Weights of a small GPT-style language model, trained from scratch on English Wikipedia: 4 heads of 64 (2 for keys and values), no biases in attention or MLP.
MLP neurons of a small language model. Each row is named by its layer, matrix (gate and up: input weights; down: output weights) and neuron, and shows model dimensions 48-175. Each number is 128 + 32 x the weight over its row's rms, rounded and kept within 0 to 255. Numbers have three digits each. A neuron's up and down rows have the sign that makes its largest values positive.
After each neuron's rows, "fires after" lists the tokens most often just before its 100 highest values on Wikipedia text that the model never trained on.

L8.gate265:088160116143110100119091140056175171138152095144126118152153165150115144144111156164155147133090171173147146153140170157069124104133107097096114084133103097143134154153204105131114142151164082106153104106112101122165096115198127105082118084107139114119147140119187159161108169097169085133134115168125148168155139129074104103106140204177100099149110146170066230140122081140097060168178
L8.up265:089137133145146134159122135134124143145118172148162062108096133102137182076116119089141119111163141191173133134199138195096061082122114058112169113174144077105128124147159054091094120135093096089138181142132149093119110148075160095085195114210117097136121155126162163111144126096142109171142135100091121145143125122097145133230104131151128108150107102079099115109099165192132190143160
L8.down265:157140155177092138112075155143161166110160098144080122087161147110078130121111085140126178086134108162130123101106148148166143174097147068106128129150222112061105109149149116120097123079122139138083144103125106114110092137098107149157110163145110104079147042150124057080142150106101114119180092110101148127102090078124147130135136084138088185194089104081103171144099150172154138112207
fires after: " B", " F", " G", "h", " L", "b"

L9.gate63:136108121133114129129156142083114187074133099124164115155143132092063132158160154076172192089111119146166118080128081149112098181155157208168146133179166122146150150114127071124079113168060125165171096152145157150094136143200097126078129129147140161145149174138140105175117171109104090169082068142136111154106175130104057107158093103152130075136142114093037155170113123149135116190168
L9.up63:147096171153101123146158121114113087144146102102163135078114114188143173131123127101095121166118143054103088127080157124076081164101129143137116108155114119217185127079147111086122136155124170126119200115191168123126147141150166103094174124121107129079096082125138168107052118161089126100168153096117102102112180180158122087189067098149086129142075088100093174097112138095166104135137
L9.down63:132146139104120128104178083109151173113106135134192147203126128095109123156178133166174109106099182174153141142157094142152153095167171137155151133115101153167116070095105105119165161142087136137080128194175099054155202091115109108134143134133148094035131129127094138059130094106091085148184151130103133189089154172180142147118118172187119114085142102159116159147157123120089158128143
fires after: " g", " H", " G", " h", " E"

L8.gate244:121085150096125133203154168163155156138135093097084195221114123102115147075188183072173168129190087123158113095158124123096121121171121105114154121145106174116035153153148138160088137078144182149147144105100103115152151146198052152156112078120108110191126174107093073155124140156155113154091114123088163103154111081186132169079153127111128151180104183113069146094214120127075151140150
L8.up244:148095121115127169127166090103132106174118118135177103166168133178151121167164095082087111119148164136124150091100102088091151092168146107106113109133126151161095154107143137161066146129184135150119216112160134145189134138099168107146117092151109166145102094146098163146175166164134176160132134065119118170178105106125134139148125166164069064135126172126144139157190086151159110117085
L8.down244:179084104104133146117145106071138159122116175176159107195162154151150120130123054110080151100115109130139187145137160093131090205106118110047127110208091155122114143121124165151179077116167093143149184125123105092137161143126129093102224144091157173089100120108131091169122119154155132192103175136089083175204126113175130167105176091155096173086146124165183105170106101100189145103122
fires after: " C", " c", " A", " int"

L5.gate61:130096164220139126166097152051127068178069129225142119121122097149106140118126192145158121101133168195116155151133087190080087192145138146128144121185137116127143158110122166100144102149152078102183115051128102122103119076146090103127117095138075108126112166161117191060097146122117124184065120137109165139123160123132116094168167132157079141149130150148164119137091135112101138143191
L5.up61:094141144160214139145157163112056086121156115156120142168060167107166119157188106103124114138103149074137125173157207153131123133171093104110121102118100118138154102137131114090147125117182131103128154079127183091156140141175118070068108096109169083150115189130123084104120136112104085118067106086052176133140113131149145178121121118129118117119134126110112030162141126122141175149189
L5.down61:121163096069143137120124155126092069117118118150200143190120173081141123109130088173088124139144116132132150135089142180129154074108154137121089135098098158130111144152172106114161140156127113169083087152128102131132119161095129174121189123171096123110173152099135102106146115149110129072099103187157101123117147138134110031113084073089141189168144126067109132114140100148161086091086
fires after: " f", " be", " G", " g", " F"

L5.gate571:126085174150118116112140067162155142177158115176126103101117128111186126153146126160050123148084123104096173193128161098071142133174141093182160098142137179129145145144166101109147086137190134119094119157116132059115089079126083135092213139115160064071131143155142165078120137092159087150175148101176108177092140143107185133114128142173093122151136127126148173077128118130138120135127
L5.up571:159104114137120136153116115185159113136151134107142126154088160128101143089119084146165159116180050119152119122100095053155125130074163163134090113146152163121071161081132107131160125118082131118114110132125114082051129210203119145160121100116169157134145110124109133128134147157131108107145176168126060138110120159104132129115122132117096117111135093186089110164106126071078055108110
L5.down571:065114157107148121138127110146160147111175109153106165151151111074159160135157067221071037137153118113101129160138105118129121080120123095139160135196098087092160119144103105142108111131162052143130113112130158102119104073161091135093150123118089131138035116121134200133177112085169080155111118113144160071110119135156086136143141133099112129157118092125092130085101072115144139150135
fires after: " m", " $", " ", "$", "7", " S"

L5.gate426:157123193160219105149125112113068132160145127097172170101108137097112131098158181097143163077123137124141175141153071113158105143151052126120131182089111129146099158087141118130111128158145177102098140132131073085151119104148134142105175116125147168136163149108122102163142091062147118169102074108160095138121082133164125130121122141173157178143063141109149184140117054113157139145131
L5.up426:111090100115131113142126116098134085126137095103151112112151080092131096135155116129062117122102090197114106130136133135148113104186133091059089079122071105135155108121105112083091091114156121147129147141177174083165116089109153098151167078142130080097097122105066166145179144161122064131171124049172175163102178120155133123150119138154063079172126102160107176070120097096078182137135
L5.down426:143099133109161097124137134136092187194094160082128086128176117144135168073146128066148169094096113129184112105156092075141096147146123119088107139090072168153102111119095136150185141054121146141128145142102137113101096168140199119138145106085170128144107081152083078142148112159123107064133099090135132144097111166109144076122109131100138103186123116111102072160088096151167141076121
fires after: " R", " C", "c", "h", " Q", " F"

L5.gate284:099126155092125168141085078177145103086144098121130145098151110117118133090094140137102176116174170179116075144138064049078116139155133153066158112185088142168088117079100150149107106092162184153129116127148115148155114072194128126107156045122066125135093168098102133178150132095155039190130057088214146175107160106107202106103159148114165155143145157172170120105101105090080123174155
L5.up284:167155083101134155132128122110162107092131127120132107151118146139090059077073149168153111166137155118141135108086174104130161082164168139136060081125134116104135054078164100156109161138141109147148137123088116170144082145122141141160140094115105142078128099167190163072098106096148176181206161173197176143104170134134143117092129176144103123119129105118164134114127114143111081121146
L5.down284:081176085111134090107100111100131155121141083076144152104163148148109106160097182133111098180175126166073082173097132166152078159149161075125124062120094103080161130110100152132141118136131076071154123155122152189149156169170144138144135094141094089118134125115075174121192118150195166113090132159163129147191076086052100122139119077130086126139128160099136165138199146126065113174118
fires after: " c", " C", " Ch", " 0"

L2.gate516:107146151145137082104144108100155176134080133158189128097156191055136074110157084094180127109173137131134099147142133106099117142101156093150123147143150107110111105091114104140098130086088122146130150146102174111132116144064139148115079130122145103105148106102104144168092161108110150160097133044120077177134171082159180091093144145102116128181126138087112159144137144131104155139139
L2.up516:099145107177114170147132185166093115115121155090111112162097131157120122119116137178156125174131119156084142134160187098154133094150147112116102136132132159129127074117116146188131157118107111226076118072123154157096130102086074133114125136081143170105114151103142133145099147084150106108101116134128116157122135147131126094086152128149101148112082098059166167157093129126068118110162
L2.down516:125094144177172025121129129119137072120144138101168142090172128165142106171163112133131156149107165134144090068130155126154068148137073144107148141229172163165168133189181148038126116075149164105139117142149152095123165125115118156152089148138099111072149119138147115101077133152178082125090113150171139174155184144140139116112151131065140108127148112039156097118142160131102137152081
fires after: " H", " B", " J", " e", " b"

L8.gate97:178164175084134134144133093098078144118082158100169162151087181115181128141168123131111178095098178147186168122130091115178124168154151131173094153107137086095163127140083190163152102085126161147202115083141155100127112114084141123154102106102121108127136079127111084092135124130103191139078104111085123119121154082129157171143149134072073107096174147149125195129153117098119127127145
L8.up97:158086113157135097139131165116139089126081099109102106123123109125102128164131111101096131108119154139076096106135133137122155144145127104142084133089149164079118159145078135153186101103133147082162170062150144167136164118154146132066085153149123101140141187131120152172047118148153084091106133141155155152179117146164086115126160129132107089108091170134075170129122124113158149164071
L8.down97:146102174129139129119128175135158135101123120169138176123150122109140175167139163159113082160076137189120108168132079130117168148155102158171125119178110122128147154133169119111123065123149135120182163091119105124121095150129104161104204138113128148073105136128146076107098125128159112086172117149132096173150123130107137092142122111128126085078080131105151131123110155157151082052136
fires after: " B", " b", " D", "b", " ab", " d"

L7.gate438:190127104146127133141102071144134111132171141148092118118126122146158074156112156188148123151128119111157192130212091174102085138165178085101194084173131113109132080132086133131164170135111111068125083105101120130163064113079142185097088122177130143111164107102142062111123141108168083120109121140214163167130111076059150095105168071127176164107162154146153184099157132135092071131091
L7.up438:122087152058127185138070095169098165097110150062124176138112121125149107133144111129162108147113087072143135116149181108099140134127126121137125112163092171090098131121156214177188107167173144104167181099078115122116139106089119116095128160126224125107137090144127118126116104166162061157157115074162066114108150127064151101130077118156138093115138151208117116113109147142096173183100
L7.down438:162117112099103137129139027187139141163115099112154126100133106104130107082156102167139137157144126178124140191136139126141150127164146086089123092111142114120133110091158144159116101093169127162113170156086130158089099092110158092174112126106049101168148129134089043165110083140149054135067137140120162115098114162170120126075185155124165174125101129109148125166163135208055111147158
fires after: " m", " M", "m", " S", " ft", " in"

L2.gate667:089076121173161121171137135091108128149144163135074181133123116108118112142135107113150142132133178127155119079181125108119134113182163161195138097088150191111091161177190125183130120096152139160111084144060078124089083110061070154151120042158069168131079166160110155101148107093116180083154118133107143146170146094117142140089169122132109062157125070174120142164140103141107107150108
L2.up667:082185116186133147156103160096099129106135157110054185146113153167165174105181125148124136079158126086202132142116119107103146094096166160135094142111192181118182148130117208106136153182145099098102132106137093107118118158098148158143110136104118229155088111153142105094129133134131171108090153163092129156141149133142145098103103127112115163189141141153126068135133121074157100111155
L2.down667:136089102113175181152108104093157118131117135129123135166165154200175122103131136159123120111172114109175066121149141112165128107071176114048088084130064168154153185153175125122164149120138114093128097124117146103131156101115159171141163112148137107120120082152131152101137098158151111114160103125099138097157159157109140126173112126169126159142199159114087160105152148204150148182125
fires after: " L", " l", " st", "in", " Sm"

L7.gate22:069153142169148164119144123114128143148191148165089195122111140166155144165138143137105129129143142084202149077174104145142056154124122117208138097116122165149125152089209135112109132168128133083071129148108117128137133071204105054049073146138123130105114101084079066109124133148149136133152053120103141188105149078153109135118207131185092145115117131109160133135110135146080103114087
L7.up22:163131132110093113151118136045155123145168158146127094084164133104077139139148156065076126156093146134119081100141186133096148135139121160096162150103043102116102119129152138133136118149058163144163122149109186127128155107123171205084191102098066112140143112186145176112156087117145147109156158100124105104129088139128059107202121137168161212176185113098142151152119127121144105138124
L7.down22:104146141141177133153176117150121113073185149112163096104060126112146107090112185130180138087125071141157106131111109085130132142151134132099144091066134080120160127104184162140124113133061141130195173115153129133107127079149171120076104075106156078108166104114120126115140101155200109114111084150090159156146122103141131123161170123134126123090129118135098122165137159128134148112155
fires after: " P", " H", " V", " J", " E"

L7.gate297:079153085172124112131130110097137111157192136124102129127152132084134165178166096127160137151081124124077161145111085099080128111147105173131096118059129114077167151123199166150115156118185158075129128131105123172151076170137080152057183131071132148160161135102159109086131146124172141167152151117135166135149132143102155080113143122168092185133141101082159163084139146053163184099135
L7.up297:140147098120107141121185179077153160147149153099083138164104128096123142170133123161145152133119134076168134141118121108173143017133068083112043105084099133125173153126139116146139121089092147145081112150126101125056106142187102117161156108040174206130193096153116117175162210119146119151131145137139131133177139134123136115104139091177166126125102125163173092149134108101174109177116
L7.down297:098098154106137125169155089148149154138171147095115104067180097120170146158069126100098083156119086064127136135129136154099098112097096073091143083135107101142119162129091090106112126206134114163157158151036082108097102141159112091133159166166130089128118085125150188143159138124158118135172125141127157105140142129141094141098094113149158137102138117150083130166080151107189080153150
fires after: " L", " l", "l"

L8.gate140:084140124058178118116128105078157099137148085144123122100116170142130193151090202114162138138106186138130137105190112114120123173122155125166103176082146125138179161096157081090101148104147135111132143135103070170105131120116171156113136109116129104085169143046120153108077104128151144132141173129139150144130127128125109109149172179067123132088127129125130102113107149125128084091119
L8.up140:095086119162083159081120156126118114186131148097084042115156095070151070184136130106123144137139137146146143166144097157146130159156163125164145095136169143159139115108088129089134131086076129098143145117186147169123050137159078073129079093187174146089120127156110129112106111113138121126082126178078192100120127150114092125200154132196146176104192130101134099153124151131165169097137
L8.down140:111112056130165121124104112117135135123168114122048167160066084163138134157160197121130108135113142157153074105099150166140086126148148143076162120197129103154115182182163083103121111131108176135089148134120157166179140165120171124109146117150098115079148185149133111135151183090191185152087099167152142159136103130103161161114166102089125123126200126115166123159155043180168052083126
fires after: "\n", " (", " G", " L"

L7.gate319:166160140180184130086102104141127141150118142148076169173147132143135167149122093133117164144146168126126139058110118096148134126098168153113095103181096151103175136152063153138168144161104130154136177122124173052088125173148140089131064104074112200133145168095141085080140151189141065077123073166094172119171109103109196073125151116122077149204167177147152113097131095196088102132146
L7.up319:083155169125104089159180110104132131117096102094172136195130130132049138145146149127108160112089152176152108136119172086132083178176136050156161122115104170119184152155116173104109136139112118152128138092162135089160170083111098132133121098164146105111087115064092176120107145120191086146094072107123182157128149097192118133156104145113108084214152157125103118107102097124125152152135
L7.down319:127117135163090156136172117101152165156076149147135170159122109127110074108114135133113102126069194158138161094112149166119111140124148138168133140107102078122131164088190128043096126132119116112102126157199160173157103091108143102149054122171113175069113161106164143114141137114204089063078076081116160135111175079155100143110103139133165142174139163097105134118101122157107067170089
fires after: ":", " B", " b", "0", " 2:", "b"